MLP neurons of a small language model. Each row is named by its layer, matrix (up: input weights; down: output weights) and neuron, and shows model dimensions 0-159. Each number is 128 + 24 x the weight over its row's rms, rounded and kept within 0 to 255. Numbers have three digits each.
After each neuron's rows, "fires in" lists the words (lower case) most often at its 100 highest values on Wikipedia text that the model never trained on. A number after a token or word is its count.

L5.up211:153150139137129102157169114077162145134125131141111127115137106153085096134119107101116108137095129114150149117140162135139133122177123187140100164127130139150113126144124143132125140123122113134117155139169134112155131165077110145141140124128198089119111144143161084061146094156137121125120128129161113159103078116130124119091148128114074138134086139121123103123119103128130121105121190120125100161126142162085109159122165098115190162142135105151091103134127112132144123120133105
L5.down211:084120128118141099128107120142160139175109106154132120115149145145152101075146182159179144126089127135097139160097122185138169103122113104130127114094135140133088140137111108074123070142098146129187133142097120155098147147104120140143113125108101148120173123173131138101132145137106160100122176108113117109154144136138129154118124153091127112108131101103133128157150130106144124147142106116143131146160090143099085156145148152174125143122118160151111113092132086120096127097111134
fires in: "they" 16, "there" 15, "then" 7, "this" 7, "third" 6

L5.up362:174103133131115140109133110105149097126125134105156086157170128082111117136094105109103126157112138093169141162082111170195151114089131141131105148114136128112162145144111113135116134117150124137199119163119128148099112105150130112130162181129133112055128092121118126144116111150133105140124134066125098107129128141146177157172128165113126108141139121129117140108125099111120117114108138102134126150124118102089139109155112133156137168167097152160120114165149118110169116114110116
L5.down362:131164109093162144108082117125166102174157101127125171135145161126094146170136135084098099115162151126120194104118168085130104149146160069152103163150117144150118142111112157130086124156119173147111150139158132146129106142139127133125124141090108182112132137123128118092118173118104105133118110159131141094124128146119096129162128084128158147113106144107147124120125151124124109066112123154104142119104182146076095107145128151147120146121139123120130133119110095113149116122130138
fires in: "division" 21, "received" 14, "russian" 6, "episodes" 4, "russia" 4, "visitors" 4

L5.up91:114095104104097121092120120105126117141132181120138144109097115109143148107122132129108103161122130111113138119151144119106109085133139140128125110126155142122134112132100109143084120124154103174096119134113134163171134123143130205158156136121157123123158110139109096159123143126137182089160195134095119120112131058138145138125165130117117125133079137089157087112140095105112142137174127074152105086114139100129128116135143137130180145116109121172140134073144144130134119140132162
L5.down91:140130164183123145136155124144124143160102141091126123149108179119116135122115116151144116068124108137164088150125143133155161108115108115112146165125143187136115131091132138112162153119097092096140150146107097121144126110168122118138130094150147136103137131069109159117134103096127119121102140078184155119145091149126136143102099123149153113109130126143098132197123131112152125105148144180139132132112103133145153112105139093102113124157141158110138097127147083111081153128124076
fires in: "republican" 20, "september" 18, "republic" 13, "league" 10, "representatives" 5, "river" 4

L5.up273:155163092158122123105112083077131134105188161123177141139072115105085089099124140139122120141137090095119143135114100138137130155122119147160154193126120109127115090128124120134097104080124117132081116137126137128178135159075118173161145109121140121127127164114171109096122171136147132144141122157126132108136118146113167141112158138130122115125175144102144159138108096130133101136190168118142135159124146169104155147099126136145129135135141124123128134152167142161113115111119121
L5.down273:091131136143114144118148139110122110140108101118123127112110127120164093088124111147149111123136129120151128100156152142153148123110097127110151114127136126116137097115166132010144142105117160135139146137129157166126117113121147103162176128087114125137112136117128138151120160111154131104110119156177133121119122167122174143118096090136120130127107128130163123101176158138142121109148131143122150146144095102194131152116121149153176119113125095096143150116082155117122043125117116
fires in: "s" 28, "they" 18, "an" 10, "his" 10, "her" 4

L5.up564:160136122146082113135142113131138119179116146076132178128179108100136159096126101173139130113146109111157119146145149061140143089131139209162095122123124107100117103098108102133119119122116100107138115138088130122159148131143132149143113173148122141121142149090107109139138146130118166166150132099114154118164114112115110179126130113096149127111108111149147111105163068119127121138130145108151115128096103154157130115086110125082134135095123141173141108125117078144154135135123113
L5.down564:151115106154125113135124127140136126118123147144128105156112103156123117103143116119115147115132121181149140109145131169075152118106122105113154130108146147064084124153134176074096129128158114146088146154157110190115107152124120127131155112162118115076084126145071153155128128112108116112150167166135137121113148126112127117131092127150129128134151131100075120119092159145127136136097112155147162117114144153105125131151161172144161159106106176098113113135164139080152130091142102
fires in: "university" 20, "five" 9, "river" 7, "moved" 7, "age" 6, "republic" 6

L5.up434:146117137114078124124107090127096097118126097129158144159123112133129113141130115097129148147120072120146149144144143091082136152126133143137103128140116148089096134100113094129147113117161121128157164126128146121151125103119120142146178152108158121158126129094159133161139160135127135109096152120097149155166069134149147162158160137126116154084127123123152116142053105139120108099096165115151102152132132089114160149202102120103150139130106141159149131098138118177133113145107171
L5.down434:138144121148131157109190106101105123128158117141144098151141165098135088120089148148129132144173156158108122129143141123147152145083130096122168134123131171177112072133137166116106148102146150139140126099147119094066117095131081139139106119085076158182131128134108104153140178124143084147160089114144135134109119124142090126127152132081133113112136118108153160135152122136138141135106134118138081158122127135143096140109125137109163088151127145143125111104139128104158136123086102
fires in: "on" 31, "in" 27, "to" 7, "at" 7, "from" 4

L5.up535:106158132135128131098157107117127143126185137116117144141110065122086144131146099128102122162140131098134172143137146129144162129129129147142098170090120155041112108141158138127157111121127097163136092156150101124120133140146074162150134145123147144135115158134150115141115119159124138145121116124117133122141115118135160159081151102142114086145140113096159145103169078134112128102101129134113120141167095121142126106162145082069151103099149141169134097112122092173119110112132131
L5.down535:129133166163145181120140078131137160094137116087128092102110111166120147139117130164169167178128100136155150131095125121148119104138157112126131136108120088134134140112109132045129103094159076151147142099138132123166135109141152140151149133136113085126091150130074146145160147169146132148141146091137113068143080130152118094149114134143145119146160129106127113142107148115158124150151148143124118105131118143108127141125096112129115146108085130093147114134116135072148142145140102
fires in: "have" 12, "won" 10, "an" 10, "wrote" 7, "written" 7, "would" 6

L5.up111:122138122123092099156090118115104126080143101126141109144147138131091115133098124125172161170139140080128196125104125101093111140115103105168136175102121120138118089116095125130112072116123100123155121132135122127175111110117155100128175154112140133107116147106199127123115170147114173116114171141122152105156108146131127107124180156133114115089112134128141128143095097123108146139122129123121096137139129103128163186151093115154147124091158165123136119131157091120136117118092127
L5.down111:124149120137132205130110148142156129113123112145089068145130134106125107141170149110130142119145153146147174080086138125146145112106121122121139147124193130112112136121136138091068126092098173124101133142106152126108117091140137083162107166084118150139128110135145128117141110126111135123131124127143182086131108219125110126136126130138147113126121126156169164099154106120138127137123119107151124132119146137123103116134132124101121099105146122090148167102108141132110069158099126
fires in: "to" 95

L5.up565:143129133159101077158148114110142143133120125100128103117132134116092168108159115119124109169143118147138139116160173113142196079113107138130085134137162113116128072076125086140127099089131114143149123164134117135129133148128086137117095117121131127061106101123164077132098156131145132153155140122142184121112099046142138155132117153157105111133151115115146103150123097144146138119117126106128113135136108104113155133166171105082164124134124119164126118143139148129153120131126132
L5.down565:130138134159151120124199166126156153157140145130107106115113120124119118159137150118089112175090079129150144157113121101167115120091103154132106105094170154139100122142114144109118132167144099152105113092118111156100148129150079169115092112096136149120127118111077143144140132104136129151165120146125137134112129118137105138107181134145128104101138122145130112126144133103157199135127141101104098089114107122122129127177116139158127087118095129118138169113071165116112166119155149
fires in: "would" 26, "won" 9, "we" 8, "will" 7, "win" 4

L5.up489:169141119080161081121126120100101079149146114125112136133138105129110100178130117155119168096169147093142105163121104131104112119133166107153092117087104124086103121077132135132125128151128163084134137132137092110169105133141126159140170157112151093135125120146131118175136136147110176100145130113119121122141131151138135191135169127125126181110116095116140094131115118115133129100150149068150110096162130089103128102142145151136156136090144122152162144111132141153115124131124164
L5.down489:130156137134163129091106146164141134094103179104120147131141127126117135104106158112157132117080142137119125109094165129135122100121134104092122134152135169157165132141127136125121145138135129096168122103115143149130120112119091093103093106130123175096157145121137148095133117158153148104134136107129115149072145083135159103109103132110165069163169124123112132115133153118168118186115148159081105084133109114127136143108163121153161123130160150168123067085130116149117162115126150
fires in: "in" 36, "at" 28, "because" 9

L5.up505:138153119137083140148135091111099108113093130123145097108116158120117139155139140133161162092113108101134121165104122109144105080143105113123152103144155079141143089116166125131091129119080158150131198185147101117162126141115144118155143137176153051117149129133140146097124128120133128146118163141124131141101134123150171149107117149108071134145098145126124116115092141154141100099159169118164128112141138136139116131122174146162134121131090148112125104176113131153152104145149130
L5.down505:089165139102109118088110133132138134113092100135145119100139112158149127078148112129087103144158126135136151105126128136165180110143128173118130179135173144121101166118115103089121105115178158126121134081146130098101125127128139152108107186145128085096140143143107126162120176136168112141140108140107125100153147184135123119101092139108114146138123090129095111123154104153076143141150123147088149136114162151103122140173148144132138117113121126143111186151109097124132103137118106
fires in: "this" 28, "that" 26, "which" 19, "these" 14, "what" 4, "there" 4

L5.up220:152167120145104167120139140102109133131119124141168118157105122119116084142139097142102120145152114101142140124111119082099169137131146138139128120124124135121122075137143135142139091096128146100140168082093141120121126093136121137154110137105122110143118136097140118137148126169140147090160104084106097149189087135130119132128144091121147162075147135128106120112078104133127160111136099087158106157165172124076160120158151154150151113114119149174144116110185102186131136137120129
L5.down220:122133128114132129120137124161118117108115064088136149116157152131115114147142128103122152097147135125162092133099169111112143121146106144127158168110107140125136071141131116065124108106123164115121083121099129157108080106132134137170166140105153117153109096088142142124118158117133110152126101137118135137107143221111126135113123126138098104112104121172119124106138152195095118153121154092139137118161179089145138144125146161115165106138130113147083150114134141140143142169137125
fires in: "in" 75, "to" 13, "until" 7

L5.up136:138079169111101135128134083123110125137146127112085130122165094119152125113095120123160120136096123162130122125128150108169179088140129129175129133118164141170088105058104105151131100111108130111131156151132143147144130095145147129113104119151134112162096140118110153128108131115102110175109118108138144115130127125125115128106119187108112067128118096127151152136092093113160079128151149139135148174120114124139163124130132112157156142150132115163136097082068111144148145101164105
L5.down136:125119148131116135097175117115129148098131142103116120085107130095099128180154127105081088089162141108131111117163133125086122153135139132143132150141108143135151107107133129076147130172168155140114100130114086144133135121162172156118147104141098088119121155102126089150131112118159149130125136101085156141102153138088125120148087120125081157123106112125134118156141132114110126104135131172114140121169203101202159131128143158164131128122133129130081116172134136110119118128113129
fires in: "film" 24, "season" 11, "five" 10, "being" 5

L5.up537:156127149174132104159110131142136123114176149116130124114139115083108156112094110186155128117166086118153138168117136097113147153076144119201070173110148152137103106072153140128141116133125094150150117115101157123151110118097098131130160113115144123155136159116130129163118105136097130097133157111140141136137103155138126150138112126151082122120177114086172101142116112130124106104125140126133142100167098085115156151151133127065140121126153156143122117123144137133148102126101117
L5.down537:139115132125116151144137140126123146122126119115137154127118161134142116095085115183140087180153106088157149100148075118127104100124131138172095125122090167158150131132129123131128151122147129133146135107123168121135149168109129103142115144148117145134145137165129113105131114092080110110156103100091138145195124160111136175124111142152137086099113109113121144135149079084139127109101114160073170112169102123156159131173165139114128102167156135119128123070119131138113099116105137
fires in: "an" 59, "on" 30

L5.up109:110145136181121059126123117096140157099163096112159109117105126174091109104152110134126070156131101167134123143124129151135135149151114125153139124139157112122136119117161129138119124094126143099122115170113119095139094123136103178119159144103128127120122122099143120136128104168123107150113114117137119162192097111140167159144054172104110132114113136108130114107130105166178137135198138131147131121167118120092114172100107128153137124093136134127114112152176123122145117128111123
L5.down109:106152131139134147096164146146120129111113183121119098181167143120124151147138125099128171090147144128115193095126137146146109100094135155175148113102131162070117173154104076125120155114126163132136119101112130145118129114127106114152125099147156117103108158136123168159110113150123150155139158123136131112099125158142114114175133092114107144125145198118144123104134097139113106110094105173108095108108147136105139112125136114110144115148127114117108125137132126059178129110095114
fires in: "february" 20, "through" 17, "children" 10, "throughout" 7, "christian" 7

L5.up410:122182127150121130163097136132115129135123161134166164101120120103141117148104140130120126108106085068119160132099169131129135058127090105137151126134116123153132134149163094151113124094127141113127158146085105111136074121123169138149129127112161099123114122085115131100138111130156162157097147139107106126122121120138080114100133142114138111112180140127163113163100067094147143119150146112146143112121154150126109103133104163100188161094101143127134082116123135139180137126130100
L5.down410:107138099124170139150117127118149115123110130150132125128158170073091110162103130122180117117089158149138135125127120112071138103146149147128083147119141132135156157148096069135142148158134164117141151107133145110129109105155139098145126136168108167108080173171122119133153133139129176124152087122152129096115152124130135121143090192088119135129119121099137130130132145129149130079114124100133096116088097089144143125088110098117113118140145088136143099133143128132100119130187169
fires in: "season" 42, "facial" 5, "phase" 4

L5.up486:153157113137134111112142092106095128144163154084144139116176079099094117139085123115152124192110157144135130103122119123116128103113120126149114119104151143158100122138144139146131141164089115106150096111122083135133130102143101138137186170143140116148083204118157155093082137119102117135130119139114127151138123132121138176097172153109168075132121143086146110168104103128101114119143121121121113118104091104106129119138170090123112134124143129134151118171126153122157102127133104
L5.down486:128128120128154121131134087051163123117112122132150072152123185139161171121118131145134142124180144140127165153091138081126151160109118091135162122145133128115153125101133138124125127110129150125137123125113193132114109125164105132117129119128088095107117122155123091171098135131132144112157113079154110083140123156091088086134156151126144148118097140149115104105114086155096160139098117153105134145142167137132096131152143121128078129126157130140145111093098129124098130178141098
fires in: "was" 31, "a" 8, "american" 6, "an" 6, "korea" 5

L5.up627:157121140143116155107115119123081099076149081134130116140136154126087148126102130162162148196131128112156171116099146089120165107095136090151152153108155117124119085131141079127091125094113166109121109125145127119126138095088122133142104105110165110119144132109185118117154138115188141090108122136146141121125106134156130108100138125085116139098131118146156137142138063117128101135146114124135102163184155133135122181133162119137099126136140165131142128116146099108116113127098152
L5.down627:149146105118125160125106111129132088147134117185108095122082106167097131144141134148151151149128151142133160112103096102160140168121134143104096169143166074123101146114097132110071147088148110147129149096113143105139145072145174093136143146098107136144144134144143113146170119100143083143101132130130129118126144151143085112133132132122126165162135140139159152121116151154161121139110136120158119134129121141092077187111136122113135075144123128128088136137123131126085100157099081
fires in: "would" 24, "to" 22, "can" 16, "be" 11, "could" 4